python train.py --n_head=5 --n_kv_head=5 --bias="all" --train_tokens=587000000 --steps=4479
MLP neurons of a small language model. Each row is named by its layer, matrix (up: input weights) and neuron, and shows model dimensions 208-303. Each number is 128 + 32 x the weight over its row's rms, rounded and kept within 0 to 255.
A block is one neuron, or neurons of one layer that tend to fire together. Before each block is what it responds to, as a language model described it from the Wikipedia text at the highest values.

Responds to: Separator before a number
L13.up423 [155 137 120 137 107 134  92  90 125 166 140  79 115 163 121  98 131 150 130 110 179 172 117  61 161 179  99 109 141 115 180 129 112 162 205 107 169 156 117  98 185  80 108 128 137  86 158 155 138 102  53 103 136 144 148 134 172 124 104 173  55 152 214  97 117 173 119 144 122  84 150 134 103  65 150  98  97 135 144 128 128 112 132  83 105 135 163  95  63 120 168 154 130 125 151  78]
L13.up1104 [138 138 139 115 175 113  78 104 155 224 146 163 116  90 117  62 104 155 147 144  99 151  42 154 110 145  91  66 116 118 167 124 110 131 132 167 143 158 192 130 153 177 109 132 104 133 168 102 164 125 112 127 107 102 110 190  65 101  79 183 147 146  93  79 199 147 128 133 182 115 154  84 163  93  92 113 128 142 132 104 131 142 121 160 157 122 121  90 100 123 210 116 127  68 152 124]
L13.up1117 [135 103 165  96 126  94  79 110  99 152 132 135 104 175  92 123 148 139 165 151 199 161 118 143 153 126  66  77 162 130 142  57 108 116 147 136 158 141 145 132 120 191 151 140 113  64 179 109 110 130 140 115 192 143 107 143  75 181 134 155  72 134 175 142 146  87 151 157 130 143 123 131 152 129 134  87 122  86 132  98 106 120 187 111  99  76 176 152 127  62 170  98  96 145 153  84]
L13.up1132 [150 169 120 114 106 116  54 114 126 168 137  97 121 119 134 141 135 130  33 159 174 164  74 130 138 150  72 154 121  82 143 147 153 146  99 188 121 174 118 138 143  66 100 132 200  86 166  83 146 114 141 129 125  77  98 150 123 238 126 147 129 157 150  88 132  78 114 161 127 133 146 141 115  41 139 137  85 129 119 120 157 205  92 166  96 148 122 122 130 103 174 131 127 181 169 126]
L13.up1146 [144 126 133 121  87 159 145  87 168 163 130 127 139  66  86  87 124 100 157 147 139 166  75  67 190 167   0 104 155  77 144 108 143 154 123 151 118 139 109  80 178 155 174 147 143 136 165  97 127 103  67 114  79 150  99 125 131 183  50 159 170 105 107 142 158 185 152 122 157 105 149 115 118  86  99 119 123 111 125 181 121 200 166 174 155 117 132 108 102 115 150 136 153 144 140 158]
L13.up1338 [126 124 156 159  87 128  55 121 108 160 146  73 144  90  98  99 162 143 117 207 151 145 128 141 155  96  69 129 140  92 145 108 120 131 146 161 193 153 108 117 165 147 143 132 137 141 162 133 154 160 162 173 169  89  96 167 115 221 153 158  94 169 209  94 133 138 116 227 144 116 118 153 187  47 158 151 123 121 125 173 128 205 135 111  99 118 102 132  77  82 150 106 151 146 114 108]
L13.up2397 [152 135 171  99  98 113  49 151 125 133 110 133 103 121 117 164  86 152  95 161 153 151 169  93 150 142  67  86 130 101 121 154 131 151  99 127 158 166  88 146  95 131 146 119 129 183 172 107 151 176 108 113 185  94 142 111 170 137 136 142 136 157 160  84 189 111 115 114 232 147 111 151 123 158 116 120  77 205 113 129 116 153 117 113 117 128 132 143  55 174 129 112 173 130 134 130]
L13.up2413 [ 72 171  99 155 119  92 105 162 194 118  72 110  77  83 163  88 140 168 139 145 141 109 115 121 171 160 122 177 160  98 146 147 130 167 161 152 175 150 143 139 168  44 109 144 127 158 142 132 121 161 153 101 168  89  97 151 134 163 187 127 123 145 174 153 157  93 130 101 196  91 128 171 203  99 115 132 124 117 127 164 168 132 109  96  67 161 143 101  91 115 166 108 106 132  96 153]

Responds to: Preposition plus "the"
L13.up512 [107  87 152 170 165 127 103 149  79 162 163 127 113 140  59  91 150 147 118 120 119 138 110 148 129 149  76  63 143 137 150 116 135 185 124 118  92 172 147 152 114  74 220 140  90 173 128 111  41 206 111 110 150 125 157 109 151 195  90 183 162 150 155 108 127 112 135 142 124 111 105 165 115 114 142 160  98 146 134 183 171 133 148 102 121 155  95  98  88  65  74 193 115 178  86 127]
L13.up646 [ 74 114 165 144 190  78  80 105  80 161 149 159  98 111 109  56 179 125 150 170 184 135  98 136 136 168  91  64 221 124 201 130 140 166 116 113  93 152 174 124 136  96 177 169 126 178 132  84  84 166  93 106 126 145  79 125 138 177  66 165 161 146 103 121 120 182 111 182 131  79 111 124 153 120 143  98  75 183 124 145 169 109 137  73  93 155  86 104  67  81 119 143 105 200  88  95]
L13.up745 [ 89 107 176 136 153 103 129 139 124 164 167 140 135 160 109 166 204 124 148 182 149 156  92 108 174 147  36  95 166 132 147 111 114 143 147 169  83 171 166 128 121 145 156 144 101 140 131  92  95 160 167  95 139 125 104 128 143 131  87 163 116 131 203  76  57 163 133 170 175 118  76  87 132  99 153 124 145  99 141 185 132 119 139 142 110 135  96 159  71  61  93  91 130 225 128  93]
L13.up1127 [ 58 134 146 145 160  75  95  98  85 175 161 145  92 109 114  54 212  97 140 134 160 140 112 143 127 165 107  61 150 115 190 105 152 167 130 122  96 155 157 111 147  67 178 164 133 142 135  57  95 167  89 121 101 124  66 147 167 168 103 151 104 154 110 139 104 177 106 177 134  84  58 139 181  92 157  99 103 187 120 153 163 121 138  83  84 175  81 101  71 107 142 162 114 217 114  98]
L13.up1337 [ 99  98 122  98 125 104 140 109 115 145 116 154 149  96  51  75 202  74 122 205  89 123  99 161 120 152  68 112 127 151 169 129 138 195 133 116 112 154 186 114 151  87  91 137 139 131 165 129 134 118 104 112 134 142 141 121 150 153 159 185 112 125 138  97 126  97 102 157 195 129 112 112 147 143 157 229 138 192 123 125 129 105 140 117  57 114  96 126 136  45 105 161  96 169 127  80]
L13.up2151 [ 98 116 104 151 135 108 117 121 153 121 103 139  77 116  66 131 111 144 123 172 136 166  83 109  98 193 144 123 124 146 139  84 165 144 112 183 141 129 176 134  99  90 159 115 133 134 175 145  39 164 119  80 134 154 106 120 110 162 180 123  54  79 166  93 120 164 147 176 180 123 160 128 172 168 146 155 143 125 109 135 123 165 151  99 151 146 141  98  84  93 116 135  89 136 107  79]
L13.up2425 [107 123 128 125 172  67 151 130 144 160 162 121 114 105  88  98 230 130 141 147 126 146 129  78 132 152  67 102 169 131 178 151 149 204 130 120 111 170 159 136 132  80 130 151 173 127 112  84  78 132  90 119  78 148 122 154 125 152 107 174  66 160 148 124 123 145 106 156 143  82  57 107 128 119 147  97 177 177 118 147 182 106 139 111 108 136  98 103  84  48 155 169 110 189 120 117]
L13.up2490 [ 75 143 134 165 173  60  83  87  78 166 155 165  97 138 115  75 193 119 152 137 172 138 117 145 119 184  86  57 162 123 210 111 143 170 120 115  96 149 173 121 130  78 167 165 130 152 138  72  83 163  80 109 111 131  79 119 136 189  67 150 115 147 119 130 108 174 113 173 123  92  78 151 176 102 143 108  89 181 118 156 158 111 149  76 102 160  86  73  57  76 132 152  94 217 110 110]

Responds to: Possessive markers
L13.up257 [135 134  88  71 127  66 122 112 120 153 127  87 115 142 154 112 137  99 146 151 225 139 135 129 199 155  85 106 204  87 181  84  96 205 118 103 159 153 115 140 130 112  57 142 131  82 156 109  78  96 131 164 168 153 140 178  97 116  85 172 114 120 121 125 170 199 112 158 115 105 149 123 156 121 152  88 173 123 126 157 108 138 109 148 170 125 145  66  84  94 181 181 119 121 135  63]
L13.up284 [141  73 133 199 133  99 141 124 116 172 171 104 111 116  67 146 137 128 106 167 171 180 107  90 121 185 142 129 153  59 134 100 165 186 129 127 129 136 176 110 113 127 102 113 117 107 165 120 129 117  74 106 137 133 110 107  95 156 156 139  52 141 130 145 131 130  90 140 122 136 130  96 138 111 102 149 116 152 134 122 242 160 112 154 113 128 136  59 100 120 146 116 155 121  62 131]
L13.up867 [167 131 125  94 134 141 142 108 134 210 158 109  91 147 186  79 167 108  82 140 145 130  96  70 122 135 140 134 197 112 198 128 116 127 113 128 139 162 209 129 131 111  64 112 133  98 160 125 134  90 147 162 130 115  72 100  79 149 105 107 143 106 107 127 138 169  86 130 139  99 104  80 132 106  93  88 104 121 113 142 175 132 139  81 118 103  99 108 102 105 161  80  95  97 107 131]
L13.up922 [166 102 155 102 172 135 140 152 151 165 128 169 102  74 139  51 127  83 157 177 122 150  80 103 136 151  92 134 161 103 138 116 121 122 170 149 122 137 174 103 194  71 112  95 107 108 135 136 104 112 169 148 116 143 112 144 115 101 177 172 120 134 118 134 136 143 109 128 125 108 132  95 145 122 121 165  92 102  95 106 252 149  64 105 126 163 199 129  92 119 128 100 100  77 170 115]
L13.up932 [122  74 139 141 138 110  97  97 134 168 106  75 127 123 142 108 158 163 146 164 177 121 190 178 136 128  83 180 203  71 169 178 114 105 144 155 127 218 131 107 139  62 106 141 192 116 152  69 141 142  92 107 161 130  81 145 101 196 203 108  80 119 163  79 105 122 154  94 175 111 132 165 154 129 120 105 127 183 127 181 133 172 114 130  78 160 133 133 120  95 161 159 111 137 165 137]
L13.up1305 [157 143 191 112  86  98 131 113 153 137 165  83 118 132 135  55  76 111 179 128  84 121 102  26 124 199 112 108 137 110 156 114 100 154 167 177 147 145 145 114 160 128 125 127 171 132 145 137 113 107 139  92 165 146 105  60  93  69 162 134 105 100 118 106 122 102 125 100 214  99 124  99  97 129  90 108 106 159 138 124 151 150 147 126 164 120 147 120 109  66 129 195  71 132 102  73]
L13.up1551 [160 115 145  91 121 138 112 136 145 143 109  72 140  87  98 103 185 127 107 154 123 110 149 118 124 185 119  72 152 121  94 149 104 129 155 146 142 137 133 101 157 125 117  83 119 124 116 169 178  66 109 102 180 157 165 112 127 107 174 152 126 121 136 115 159 104 104 147 182 126 168  77 143 159  78 120 132 131 124 156 193 180 128 180 143 108 185 101 104  93  75 123 117  93 152 115]
L13.up1647 [170 107 115 102 184 157 136  92  87 155 123 141 112 169  47  65 147 114 157 168  92 160 154  94 136 178 132 116 239 115 152  96 160 198 134 112 122 142 186 125  82 110 100 135 136  76 114 173 124  75  83 196  89 142 177 115 139 143 136 176 136  77  98 126 149 201  83 148 163 169 158 112 115 147  37 154 101 138 129 107 131 132 160 164 103 138 147  90  57 113 120 131 127  92  80 142]

Responds to: Label-to-value separators
L5.up990 [168 155 105 121 140 125  97 133 126 126  61  90 181 109 126 135 100 106  84 120  95 172 131  83 202 199  99 141 111 157 120 148 114 163 116 136 137 191 134 175 124 140 133 119  78  56 139  90 127 133  88 124 141 138 114 138 122 136 142 126 156 132 165 119 172 149 160  91 104 106  96  98 198 141 101  74 123 151 153 119  81 118 153 114 155 128 164 102  87 138 152 161 126 118 129 138]
L5.up1274 [180 131 114 123 206 150  65 157  96 164  95  79 194 123 119 121 127 118  60  97 155 164 158  74 143 159 119 109 121 181 155  68 119 146 182 164 152 138 139 165 148 133 125 132  86  86 115  69 177 169  84 150  93  87 108 133 146  98 121 156 126 150 111  96 121 150 105 100 127  86 101 149 123 110 141 155  96 137 135  90  96 128 116 110 119 159 149 111 118  74  94 187 156 146 110 195]
L5.up2241 [139 155 146 185  81  95 121 111  90  75 146  75  93 119 109  88 124 149  95 136 122 103 112  93 178 118  37 146 109 132 208 166 108 181 180 142 130 212  99 121 130 141  55 145 122 151 139 130 141  95  83 137 117 172 132  89 139 171 104 138 162 114 170 106 152 129 129 133 162 149  96 167 135 134 138 133  40 118 114 134 122 114 231 109  80 116 118 132  92 134 168 131 157 194 172 231]
L5.up2371 [122 135 128 122 135  87  62  89 157 168 142 129  78  99 150 168 107 107 124 143 145 189 140  94 139 123  88 115 106 152 124 151 160 103 159 103 156 131 168 173 163 131 110 133 106  72 153 108 129 124 181 101 176 118  93 143 102  88 123 155 152 143 125 130 124 151 140 173 135 165 174 132 185 145 175 115 121 155 105 127 171 116 111 119 173 158 168 125 135  96 137 137 120 122 137 120]

Responds to: Relational "of the"/"in the"
L10.up1141 [113 111 139 104 140  62 140 153 203 172  71 141  96  81  92  97 152 174 129 113 125 128  80 130 106 179  68 177 160 136 179 110 113 196 167  99  83 140 130  85 144 130 156 129 171 125 178 107 127 125 120 137 186 132  89 113 115 179 161 159 110 170 177 131 133 209 127 189 104 109 134 124 149 137 128 100  99 137 138 126 150 122 205  94  75 120 115 118 154  85 108 147 137 106 115 138]
L10.up1475 [ 95 159 126 130 124 105 104 124 149 145 156 169 143 121 165 126 157  99 174 160 204 119 120 137 151 139  49  81 194 155 194 111 119 160 137 147 178 165 115  68 154 111 135 139  78  86 206  93  77 161 133 145 130 108 126 131  81 165 100 125 146 119 154 124 122 148 103 164 134 109 130 133 190 183 160  81 137 117 168 159 127 111 177  91 144 133 136 106 118  72 168 137 105 198  91 117]

Responds to: Creative occupation nouns
L5.up63 [ 99 172  85 115 128  98 133 108 113  60 138 121 112 170 159 110 178 121  89  86 116 132 151 155 139 131 144 152 146 129 184 130 111 133 202 142 102 122 133  88 150  94 123 102 159 115 118 124  93 157 132 184 148 132 127  64 150 125  97 132 131 139  84 146 138  96 108 146 172 145 210 129 134 165  83  92  74 130 105 100 112  93 195  93 112 118 106  79 145  96 135  81 150 130 120 156]
L5.up407 [124 144  34  98 109  65 122  59 129 179 158  72  86 112 132 127 120  99 157 125 174 164 148 157 203 117 138 137 158 116 162 111  53 162  86 156 126 147 130 121 146  94 105 141 144  89 135 107 131 171 105 114 132 116 149  71  39 169 105 135 151 194  92 115 133 118 142 216 176 113 202 122 164  85  94 111 102 131  28  98 133 102 145 100 128 115  76  95 141  98 182 135 123 136 124  94]
L5.up757 [115  71  98  97 187  45 108  71 128  91 126 130  98  90 116 146 127 105 149  89 149 174 134 113 152 144 113 135 158 135 139 106  98 106 171 120 115 114 186  67 129 103 193  86 139 126 131  88 129 180  56 162 192 156 123  90 139 133 136 102 143 147  99 144 151 138 186 170 135 136 149 131 182 143 110  90  93 143 140 160  81 128 145  89 123 155  97 110 145  83 190 125 123 120 149 143]
L5.up1359 [133 172  81 145 139  57 113 112 149  87 173 119 122 109 144  79 179 112 114 106  95 147 127 136  87 104 147 119 146 171 110 110 102 158 132  67  92 129 143  82  77 105  99  90 104 121 132 138  99 155 178 156 114 108 142 124  87 169 136 117 213 103 117 134 117  90 103 180 125 120 201  94 121 180  52 110  89 130  78 112 154 131 234 107 123 135 125 109 141 104 121 135 112 159 135 147]

Responds to: Token after a name
L10.up379 [183  99 112 140 141  91 105 135 108 187 128 126 123 117 153 114  84 104 141 138 178 163 125  90 121 151 114 129 140 113 133 113 133 161 106 160 199 139 154 168 112  96  81 112 183  42 175  66 104 102 116 136 120 110 122 104  49 166 174 109  89  82 142 129 118 155 106 140 127 118 189 113 140 115  88 136 156 168 129 179  84 155 147 151 102 117 112  86  67  96 190 158  97 146 101 118]
L10.up2278 [173 120 115  69 118 117 108 112 148 191 152  90 178 139  80  90  79 153 125 119 148 148 136  84 189 149 113  56 111  49 119  93 108 125 104 187 198 113 154 169 150 128 126 130 143 124 187  69 118 115 151 139 160 128  89 148 108 149 194 182 116 183 167 116 125 114 118 179 214 132 139 105 113 100  99 120  95 115 138 106  97 162 129 154 112  87 158  95  66  59 160  88 103 154 136 123]